config.toml
num_hidden_layers = 21
hidden_size = 192
num_attention_heads = 6
num_key_value_heads = 1
head_dim = 32
intermediate_size = 768
vocab_size = 4096
hidden_act = "silu"
norm = "rmsnorm"
norm_place = "pre"
norm_eps = 1e-05
positions = "rope"
rope_theta = 10000.0
rope_fraction = 1.0
qk_norm = false
attn_scale = 0.177
bias = "none"
tie_word_embeddings = false
parallel_block = false
init = "normal"
init_std_qkv = 0.032
init_std_o = 0.00494
init_std_up = 0.032
init_std_down = 0.00247
optimizer = "muon_variant"
learning_rate = 0.013
lr_mult_qkv = 0.4
lr_mult_o = 1.5
beta1 = 0.9
lr_head = 0.00479
max_grad_norm = 1.0
warmup_steps = 200
schedule = "wsd"
decay_fraction = 0.772
decay_shape = "sqrt"
final_lr_fraction = 0.1
batch_tokens = 65536
max_seq_len = 256
doc_mask = true
train_tokens = 434300000
max_steps = 6627
dataset = "wikipedia_en"
MLP neurons of a small language model. Each row is named by its layer, matrix (down: output weights) and neuron, and shows model dimensions 0-191. Each number is 500 + 40 x the weight over its row's rms, rounded and kept within 0 to 999. Numbers have three digits each.
A block is one neuron, or neurons of one layer that tend to fire together. Before each block is what it responds to, as a language model described it from the Wikipedia text at the highest values.

Opening parenthesis
L3.down13:479550536536519474494532519541547451517545498489505472537511542499566537567554503538488469553544406539441451527507425466511464444480465481562465550523457538542436576570498496528536523488481525486480507455484416505496528561492473424429439492522485501514510497516481468491541397458559551545497512544505497496491448527519513474470469480534398448541502481544511466468531417446541532470496533528504455486507499482480417440478537535501523567553499454516498540528541616513518480497429556551533526441461530492476476470436490468437426485467486469420549550493497498539449510490505546447
L3.down30:575469472460539476474385547518539506560451488523554394558488504520438496565459445598441531532480406497530497447472490504561444442467525448451479577551561499491442498443509523478489452519515535546487428547477451512566490523497515471581434424489483478492444496571508479541514476430534541526511461440525463498512486470474557469552462488550453528507509487485497502435494511508492479473535450558532510518463530519513512463486512458457461507477530457450481502441508514473540546516463472535513467472521430499505520504394565508474451529552518559529500466533507519492507441563474511550
L3.down93:533517448521502462485472538476565473548527516511561464497528504531526483468476466540458526545460511521487445523486476537476500487484429477590508570530509557506508567576457493491492503499424507456495531527445508438545451507431456442517507392517505456565536446548533402495429465449466554480545443542423532456554458473497527566527442540563447499473479446506432530473451458509527459497574496440505578503534550528471496550476488462508495541454508478499530471553478554544445484563526511485512482484469473444464392441431479436490536474496522509531538515526479538465446513501500484538
L3.down208:556519455528518488537478557522525499501504522475552479521440570441419578492469485541400489498411508476490497543511504489509514438514474448480490533515502465458492474497419524482489465473456549456491561579471465495509510499492488446566536452470578532418528481546493523419465445504501547540544444495492482454469490505453550447528417524603441476583508455525492461442468586508481555475443563546501572521447519510485528502493514451521503511485456467495537480432489460530522533536508489507527435483514481521452504491417500471491486426563453477582548522563499518547484490555469491455
L3.down372:480565479539494526447475552487538472489481520446517517481481548515455525435494481493418549571467506506516443550527456488584472458467473456577494498520492467518501538508453507525490356453486534447517514571486481510550574505439484424493546480509476464511519458435559452447529527540529517514485464552459518480536461482507439525559534443532454484580518418509581446479468536499522466489497459504457541492496517443488535553476500433549502586512504459505477442446539601552452469538431497543549433537524490492474522498472537466480487447526480504567556529532463535511450537507471468496
L3.down632:543518478434508505529457571466556535489530525442524559552482540482486514537514481537498475519511456511489458501461493425497497512490492454536483507505493542487497487580448458479448455571458554441538528537517538444518563499511449545537484445556560464458517473538529476531452484508496512519497487509469521453436456457426618455521482505566533526488448525504487497471478503500443573543522476544505461510492527468501532466508505496477447510517507472483531479490494556584492527509501527438540519528424425514461486522350499554560390401480413533479518498530484528558583476461461546491
L3.down671:531513491509535468523471524466536479541503479448494576504478485425454535572463519546504532501447492473569470529459513470524512475490480470451485457488465491478524524534402471452420440548522548455500500470518478498483530514561470483539504544482576544473485462484526441493474442538557517504564444497445511433460517415460595367573470536552513494508481468449484444395461498466435435414466523526548501489519518479453501531512432525510451508515477447477501483471495533484485449529444524554527521545460432466503515465428527452467426508501524539506559498556496510560493523445477476466
L3.down710:524571496528512575498427565513530487553558524502510541491530538446456508544464515535501503449521513428543509543469555469504517505474526492540471489475450511468492567570427457488490468482484550463544605444479539492587531427536448503512488485543545575455490472555545431489469457535475530568486467556443514514493501499453552492478442522607500537503429481519457481506453532534448512501497504493499536536495560514441539559486482458503515494516455477520573477509490507615484473546488497510490505518483426521441478487434507463542517422550466520600519544514546480426507553437468519516

Opening parenthesis and mid-word u
L4.down477:527491562412478492456539460501406405430487498513452521511560577494537521526494508447451467455511565462488534480512560459492569444501521499501498533492542464547430530469411552464466449443453449514559527562430479483533495485484548518486471466510477551486492516459503470435487492557554514498543482482484504440496543453516496467532490448486440496485518455503456546491553481513544433443483528473557512577562484456474519484504539525516567431496535453479510573465475519527502520443511528470527475506609487462517506473415474470496532489515614504488417502516512425472514487562479532462
L4.down620:497479504446470525573505476482522515534538421538453543458495485441425483576492510475498522534478450487489520548601515515485492553493530501550490525459498490467510447583461493474487459479497521461541512424485499498502428534557537507496503470518508453431425482511465451491472436424427530507508477489546486553493599473490464430495489497454529436546482478512526563501514520483476516422437504519507498489500490548461528477576535525507444444479536426572506555509504453460446527506511453476478470496480524592508449533595479480415492539531588517486431461511444560553548526469489577524

Closing heading markers
L11.down140:546463517433453472448409540572502468524475498525526478481452471481515473477407534507497528466503486515543465508483526523488496567565575481479500493520400513457541444465524416488523475514556528457541510465529454533553598474491512484486536525512470440495509499534485495534411539490505462630501484496453493484483491474557512511551507513528561491412476419555473481492558519523461482527546534517481541454521512450460537433511528497468513579563548558417506522487494539584479522515576553496503506396500514417538485487536469497443514511460518447506532561487463467476475512544531487494
L11.down251:466514508459446534522519454537537457533522528499502437402460553509500502476518563610499551529445451509391498536495523495523510476473506448436502453523521458499526549517558459530549539436498545456513540514550529509469511510461381485462513508503487518523567518512496478466481496509618509529480515457481537542498499503515434529563537482422484565533453513542543446456539459454482520483513494474493416503542472535486497502498509474464502453503511453489521489476438459600493504556430488499458524436535550507525484477521544380505482529439411482552463501535432458497498521438453515482
L11.down505:463574534445572524508519420536480479486554461440497480469560489484463482518439521539531495481518474554575493502429515499484488535541534446432486545487529468464509498487502549502480562517476477476448579521501438487472483520472516497441447520502558538459549485413493442546501506473481500511498587519492505531600476459578538432538471502501550524462544512448513471469469497532461506406564541455527527510537510460470566508539566518537500531532543515461543462510551452529410473481485472529548462505555505429503462577559514484479505422562503543457439515530522434520506537437547420512
L11.down521:414484501521525473551440456516450512492525534494486500514480470495396432506539414401538507450496479502462543452524501504521453506586483496456433417483548428487534482552607531512452491567428516439452514498586532475504561464445472450459484463471555475486537484518506502490501489489476540532439527560519503492441506503490511508535491517526426430445476542458547500504483511478526510502494466445474475482498485476509448519459507476455475461515458480436457571530485458498484569501594465545469489548496452624472465507504450498493542464476535496524505510511419532460475513533413476468

Word-final suffix pieces
L3.down53:501520466581489481424455491484498481516528459486468437513521514507426512529533524575462502504507489546524469433505492523558474548460429505527513549506521514448561603455529483487509597518505456488478502515505553489550506529510491475444542496509535523453547464585477467539646520468527452513473536583494480460526512490486514454466549511494504459425486544575423517567471490492463517422448422503511487401489519454457480475406545524540484495492546423444479459469477519520534548457447503505495484499511574484481439514472496542472517508481551456421485498472540485532497486469489538426
L3.down201:536515562548547483469411502502579427493495469455496387498467511485456507509529490551489557505475520488546469516485532512569482471482506433466473479543593514575461472441443476500465439426531534499536480524513458549576502489504507443539541485534460483505458459541560389500514470469582545557565432484511504493463413428490432506551532512532478518524449465478535471447438533485511403461437563489501536479536518492509519517489454505498484492504467464505498444473518519483489514543422492552516400535491472507541499437451504491449487519523526497559466471544516477472534506573508508546
L3.down355:466383521531498505465515560530552436461510481478514495543458508547452453446525453479495505493450487496510463527493497476498433500507485543516504548457511491563460516536497503537534520440440517502500472442550463496570478471544527514496511464503484477494478448453494437446475478545445546518458528519482507517423482471492447536516544440532537507546572441443530579563533474521399438535396482467495484457560485491573534537472519529558420470487502519446530510526559539575408533472469454424540472527521456475466535471546494490534465507453607522453507452504581519482551479516481462494
L3.down367:550513481420509442537470500514581476487469447501543514514473424518486449546505502540436508476542451466524518505473502489507545528498509412446542451404467470586490477484510491491540496539500566520496488506516490478474533561550502590553476429502565481501464498559468429522490462475502427532507432446540524456431503430431601542544436582555504493461535534480500510465492469544464494488499496542528490524518568539556457462463483463480470478477514541463463552507524519519519536458544508494512536471532513419478474546477523550557466459507565546503465436554485534465528417565499430535
L3.down418:488525515423501464564507472529510490524524433516568495528506433504524424464507529536511517495529577519449429514539458476459498528493468453473564497529517543555530497512524439531463520567492532492547438465478468475489544572551490490489463388543464453523423494583429467507540462434534442496505467443523486470530456492435566530503450571580476460416471561427441466490487442507481546497548519482505464511506496467560505457463506475474471475503517532461508517570440522474479543491560563494475514503494522446514497553485520576541462440488553520443413491510456525499507453546550451513
L3.down633:499439542505491454432448556477603443447495512544474504473489524508477453501539539495561511507472469476600502509457574520540457547491534458520510519432510516548454493533559536524529507429462460506496492458544543522540485465517517543510479561518457511582516503496523416558437526516502485552503553537501576570477488395533481598473514500487487518491524504480486544495531426555467426515438450430507528443552555502556491526483518523526474488525421489521513488546596542531476525472475483441572465499482476485455505492486438515534498512497560517494534455514591464464606506509505498482
L3.down641:593569523503520447506400492439571453486492437484459466506468501408443486534429503565512502466484490481561487550455567512578464481516525444476520484523543476511438429456468547514431453431513528460507498486513483541531557456519485485568513531487534569481477492546501463538548512427599504535583447466516484447555515371522499514483472525536464505503475579407469505428535530487535413425463488484472476501500516467467535528506508462480487495499449490538517506502515502447541517534436464536510462496515434507511530501434501532495502516499540497539494481535513452441539508537502546519
L3.down688:481471515484489497455450519453528444515459478490464500513444495455428421507481527533489518494481540462599530561447552509613502470500479496470567440462494490571482395482552536485485436451496471536566484525507443547482520495543447503525558525558466487462427545555506469472527511486493457546511540479553519597600523426556447536457582448438484457454542543470500495499537539532493487507452505487492519492474470514519453469480530447497523470533453482462460503444535492453503520475506463518482505472527483459532576534558491551473469536555568503543408492518489481443537519451529431522

Name-to-description separator
L11.down82:485514471501506549515569483449417573502478532407453500429486511541477475483499493449476475439516539508472443464455456410522528468498494613438516566487490488518474523414562551532504423478598486481528434467487474509570457558480500475523536513553498521532497524502463478517546539467417525532551500536467476519550432512444555438504504471482560453541456503448492457462389489542533454547515488555502477482490556467557529475520463554483457447494537478519497512543500450513510481470494539467480461489510495500515462523479500522434481446543555501546462550471460535538482432591547490512
L11.down296:510531482480464498452498502511544538537495497454494507497488477489397531506464476417532518514532543504415510542616522638503516578438585457504526517486528381570455450465563478453488525450530515483544498464480541463502488463521489484456511462446542529521500492430506579499509459522510457437488498540479462502481477495531502480459502500488441425501480512508556485505518459506455519503554502503519487452544450552543507541495463507405536578460438530489444482504576539550446501459527468448439477477546535440489513473567529503523492512472489548463524507546619502540500520505509524481
L11.down371:450469484490450457527491516510506470500529485481548453469448483454445484511511457542523481493497475569503434441510487504422545527570537544445477453480483449586543473482452406492587561448465492496521512502504481475464484512497444500448501513537444527525507535527486403542480494489514566508469491509526481440458466514425485533431474529541496541492518501536450516543413497442448432475570485569485497514398527520556510525497476471459491510533572485544472594464442549543452495474462495505512540463498533531509485534494465484582440527511528547420487535546576577494443495540443557513
L11.down443:516502516526514505459509427485479498537533532434487449504542508530566500572468470544455447506471517517528490507474544469510533506447493530511539497510490551491511542480492466501499438550546543465454505526508595463585456479407524476591413519519505545502553486498553394505504431491471385462519504492529583530501527527508520494579459526378472514487479472481484507571499490457463493529546555501479516559507498438487498487425523496468532491390492456545574541512538614474494511440536506472506505497496518491511530536461480530616529553543511462501490538514533519509513460506506455470

Main copular verb
L3.down140:488488436485499501474514435464545497512486497505500472504491462470441435483596515446512505490474526572526453446501538523481428502459446564510473443547496467486474496448425471452399460497463439484541531479451541480505436532483461546541534490494467527478539425485496482485464546519414464410533510451479538451433420539524480473581501443479526533523496510482494509533473510495496430527442509501561579428559454490515472503545490533555515481557523476454462401458506558530547493482522541454529531489393547462529500448543463489499518553473523511517439554479486523504522492478546407515
L3.down141:521554449505483534539532451419493484510567463463528476561386489537520501502428594500500456470495536490448508530531486458446559479494482501489497466518519478514515489492459429489497588494523529417505514484520465428449553518559484506534573509494575514403522506505460531436490480507452459441586437521493552438386544484398578415520470558482473494462533573471458534520453519511490497464474520516532465476523541467511505484533545525530503452466477494442480540471430523471544478487536518479505483446480545520481433478503466540542505420477465492467479475516481546526532511517507497430
L3.down155:529546450499531567551491525464478468495564493440539487532510521460506614587446526530451433492523476493477519511507492479427552437546492503450527469520430495517476498560432461478504513472499595453497508492531474474450551514495519465484500477531623547393519470469473486435459381494459549491542516495444459477415566540443603428467453527504535517522500549526474502456412539507475491465421516558484456548515507510479485476475494483537506478488473508538514492469464520541492510490504459481540505530460506496429458489475473544497491418527457552533482491541495518556480461464464519487
L3.down165:556571500503550509573495515475566523525546500505514456447560521490531561544609563503564483476515468505519500506534510442434468450486481454523510468554478525488427581454455385501497461561540552441532522504508543432520515520508456439565531524474502542505575429488535467450442487504430503519499474459463554473431463490443536422580417499536440510495476478495477493492443523504512494506493569536532561493522569496469500496537483470479502466518515501467502524483521556509519508566445562561518481491433518538513468465414522517482524469446462514529542566467507457542479558539475484524
L3.down217:534563487526558538529526473460490553550580481512534502566504503490490581572471547553526470451489544452480523571521515461462517473465558519451439493473537455457530534512410465491523503452521545453487542474484513514509545477545485509519452510471612580405500507442456533510484467547510528509523452498486549425487564529413560437522418546578471570482492534523492490478463600539493523464494507530466427543504495517452530488520494563472476504473460511536502485476439504553533537478550496515515456500466475560436432497422490481531530429549468545480503481545510463519519476509492554462
L3.down286:483550535523518567528507496448565503498514461435492459500476471487538488474537530483503447446564547502473455516535496486448539525506469489505487464503497512543448454459485401503458514450565599424535520513532523427456532498526497498516567487545547469438542433489538495440526504496488484464533534519474523482456466516449493439502558492467517484491520606521504438518413510470525455537411592525530495480490493483499479477510502516517574415527493552440454469462458489515472526514509580510443495545473576563514509486523481628514479456467439520545376503509483505487467535482470448533
L3.down333:500510471471509500598552483497545477506511476541522540532520433489519480546483542545527491426550525453457499577505482457405542529513530420453576451473442470547519483498487402506485514513490563430519533469546501449496518518519468539535471413560543487470476473539513455480495432460481455555554490480476483502460460472410579464530468587558467510458489520488480458445436495516406493495445582553507495532469541516515442500456452500525529421487532513503503501557450485537520543533501575512480525496450552456499411524475490526555463445521462524516432507515492469483470472508440461523
L3.down342:496561459470536528525501481454443551517504559468513551522502464514513578517488552492548459483523491535451513398533468458444496444517546526485444435481472543438500532542500496480459538597547534492451431505472560509487514528525495501497507546492528499455497509498492597537508561554486485429518522492440555456403494590461550442543485520456544575429483585535508436508460507502528566518581454521539440510508540469467466457540504515485574517492518483501494500553472490500524404467524451483518528521481436548460524492436485452528552456475422513477540488471483503558497578477481521479

Word-initial "Her" and name starts
L3.down127:532456484406521494523499467484445449499463550572500476519493440519527440510429520497480544512514554499509582451439524581541478477482500483491539554477526462527508438389553546529449491500483388539462551524436469444565431495469509488514457480453486523524514540512510524528483528436544465501523483438488530489560496457491564605511525518466417503429488528473447514495572527506504498530573486473489468491446512510562469486526476496441525505478509520482460523521488434482561539501544485455517584480546492455527483545566442462452556590554523545545474536457533490456535489495537508488
L3.down197:493593416504533549490466446485481540557490479478456577479495483441502556573420474535468479483553521481486513529497498513503481434502551514460499472482471440450523532429480548477478509535555534438447520497470496528502537433484468522508471519469600564477526454467506560473563486487540541487483487460475493462554538527520532497504479533531477548513472591492505441438484607524580446421511527554502542553417516474430474544544487474472543503475521497546469520454488482496542435533486462562491564513538507500497540530447542434482569527552509555573508522503496459463396497490496515533
L3.down198:501602514404541532512413537451629518552541509525479557466551493485492474515511529520549493484527527485515532508461550531526478528474553431560446498444481487456482590471475465500487468539519509471495504528445540497554541456530440496526448504545548541536487437488546443603463484552552464515523520502452547468483462452501530493529426521540470527443476544474456448438478479490490523448525495463491456532506555508442527507512462484468485578527412501553502504554524504469498528522491516469555501539453436485437536516406450520537547517540527535528575510520534416447516524502538502503
L3.down338:501468508514483507452500511415584487484506512517471431484469522470466485464507538487467449521470510519529516466482575582567471479477483505551496559513537444476446464476518538511484516425508420476438489546481545493487471437494528455501517534457480519507581467464522535477510564523563484471575560563487542502535529423511463514502518477443427491530581539516466485504512531493598403522451473435508514427520500481498532512603551491477514534529395517488484449441547488446470547500493487469561471466525530586465550434537467526464523589509518437531514470505571491521534540488536501505
L3.down419:572543441451503509515487498423539487534487512469456469534419476440513524530408507570458453548497522550574455464459505528581526479425538510482505483510525475488515488438558542521483432518536500435495489572482490465518535511453549522501522472463492458497482516539527542462520562468597546482562510484466553490554507440491559420493507562521423458569495547518502444466497530487599477435541481546506483444500563508505549490554504477461534561517483488484489471447502480477499506535497462525499471473559568514448529500416498515495460549540405541552539445535446531563523485552485505484
L3.down484:512569471517471545425498466432501512507524542476464550491427577497543503529393501543541488556468572536488475488504496520532530515472510471514479560521530490462516516502527569523449443459481419441536549488489521498506550433456486499424502567541533534535565560457533516515503523485592539513524521536470532524568511454459544539427509552521453492515465543476503484475491534547566498450530453456494486484458526455507555584502507550496477577498468461563555462474527518512468477525458501466528488496466498505488570529397436499546453520568388488541553529520518465516564477483522539443
L3.down581:470451582508489438556489466529542488466487545573441508403518548500456470439566513431550516457501462433574545525510595532561494568456566507531522480422502502474490444455519473488553519507505463538481526460530541572515496490529511503519456513464484544499501497480518442553491541552448420481436563555507536536481523486563431510542531491477557474469541481536524534537531456462526497542460514483512531436519507514446528483558457459495506534547396535532487461523548494458510524484561528521496476458528497542509508477573535512479591505443562497463490481510549464440539576528560484487
L3.down647:514512492481565511469468522475511448557487406486561474483508421487482474536534481499437537538507525477517523499488485556486492425491454516491468457447516430521491544498464519520480490461534478554495438545466420516528529513541479464483507513487550508510403490444457522507544446540596492521550442422475469413514482466501493523530488464510469507501479502413524424435483529419530425483457479457488419576556437466518493445518497504513486511517465526444469537480452494449449522465478455489565511497544466462459534472576473457460512569566625509478487445517494474471492476482575453538

Mid-word "u" fragments
L4.down645:537475462469510510566569446538454429477479515586512526524584526472473538438537457474533512464548440469505543515526554447474530503505503528428552486528522524478420478465433564493468447448464470603504422562511527461476487534491499529594486450526493544464504558550477408431475467485510511496533551515492531508464502541562505455585500448482520526461469507528453506507515473488463464489458562450520514518465481489487457486445548547508545486522494487472466495460532478547486497420523581471508507543525524429541521522503489475431548485489617511470423514479498495546421527523439483509
L4.down685:552587490458536501511500474571509361458491466527451522520501546468492496471483412499545392501588394514494516517453559519474513510464506501431514485537559496519511517464485465557497498492480482552536539477519478507481559551542554554543496490503533514475496523494516461519487499459456490436532466558492482537535533536549531482544543517528539428482524504547498489472418508526469534516515498521547607532485547476499472437462473579503489456536471543480439478464496554478480540531417509531574509428466490514479466455466501449478523530517566444519397480458521493496450561519435525455

Opening parenthesis after names
L4.down318:440511487467547416551469483494627539507492460505488501568510506465389543476517492509495440516574415579462493513483479465495451524515563499516526479513586439458509498542552488491491549525500510530592526400511495485465518474500495489521498515523572525561499462498481528487532522530501609456500435531442512553505407537507458507520454474484519519482500482431590513573506563476527604485522504496524541517507495443487459461530512507558481513528498499484500445489547449480436464535457478512475499498542496537516448559561508510538499531581498479507470438477479545568546552478469508541
L4.down605:586568531552458522525480469561489413425464475539446449428424550524448553583535442476484506538491379508470481501492467454491578518486500568488493507525549462456551494483515522502486539460429461468526573552484503555423476500506521565574489475458528479496492535531453517521520502488517481531502448555547488596455511508546523507560508488490512455474579433565567531447502536483509510515464446519522522521564486446479468484495444598496485519478461546480457470468521468501479531540488449485534491457460515493488473472464453461508548548533553506537481486473489521454455586501496551518

Year-range second part
L11.down190:478487550508461462481498557570546417577529488434517516434506547456531507544493460468555545498494490512487437551461466506557493466526502506620528474444511499550532474469538458524496504428534550574456457503513475562489471547520505572443458489482467491551521476504506459506546464497649517526442480506445469499477474486545514481489504466571502531479490535585479379543505481457528454490549433505555494543543544530473512513507524459495467521586480518494488474471498507492501444516508442595533543537494590497488551438552468492474538460507494464516486469537416531490472477541515508496
L11.down492:509547493510483459482539552463518446521462475575490409449540513495491466520504466508436462535498503515484479479485511495548498476482512521493475447485515581447542488540443515446475426475506475492568501463487560440503516469432529477483476392478511502527530461553562463488479516588572527539495523500439489447548457469528484480497495426510511461441540615464512518510480431480480519565451483471485472420591552543464494409488472502540493532433515490472590499512493495486509430496414426467464496490474507488562468502528480511451515510554456559488505536577515477616486501526513501549
L11.down702:490464528475592511490568504472493514472431519415462527529539546529542482548482450580521578539536543471541526523543498514489568486452511534547466505530527489475551562555455469534522500427502426436548510477512500549430486551458482546524415511540542469483527499510530409478509545447523477450448484458446476520533392449510548456509529497571549526463491504533468499506526490590549480486497497496539591533546532513552570501507505484462495429482507497487482478459524534522504484486456513462496527453529535533463476535611495493533575522542589501516557526448491490537478503560451524542
L11.down708:485473499523555526420473475522536497518519558548473441474492498475568529488481480505498512442531556506497520491530493503476464489484439479505507526501585436566457445507489497602517498498463536452447518507447552481464485452517452510553508526494580530586488521457586487515461518515479511545511509507487483446460498475479593496426527428511487508490425522508499508500474518542527490436493538496411430568564483545501485490564520508502445462472511532483581518611534469557532459517520440531530457487437511493527477470478526510478402446551466458438494511453491490505530460527392607517

Split-off "s" token
L4.down216:528602454498473606509490534512532472526493529490453489438492483497560468505506466472554479552474510464502466550427516535520546513483546466498464489506494521505571529491516459552502485488509436468481519574541478458521577457575551515568539467541497456464517519523552508546482461465426428536504597529495454504561567462503468559514567478478555443497584494561573472525441554544553454564491589518545575485482483504512506421447479541519523489565534563472489512479521487453554529510454538536530524482454511550483469434519554437452460504515485477484496460495526515510503540535530525437
L4.down333:509491464514547477582479574524518494520577544485554509483448484496531467480538415533625467492522467460497539535548537568526480548455418559455566495480487560489560440458518478518502489534500479533481434542524475427440480482530483457573453492557504489442528530533504492502468455428442469510504521536531466523506513563516506446438522482556461497503567500516487451498494495486534492532537533468468538467460523507551534475412519563522539535584503464459461416475537489509522513565513565490543515484433517507457532557494537518406470507422459505514472485427520564515444484481438484482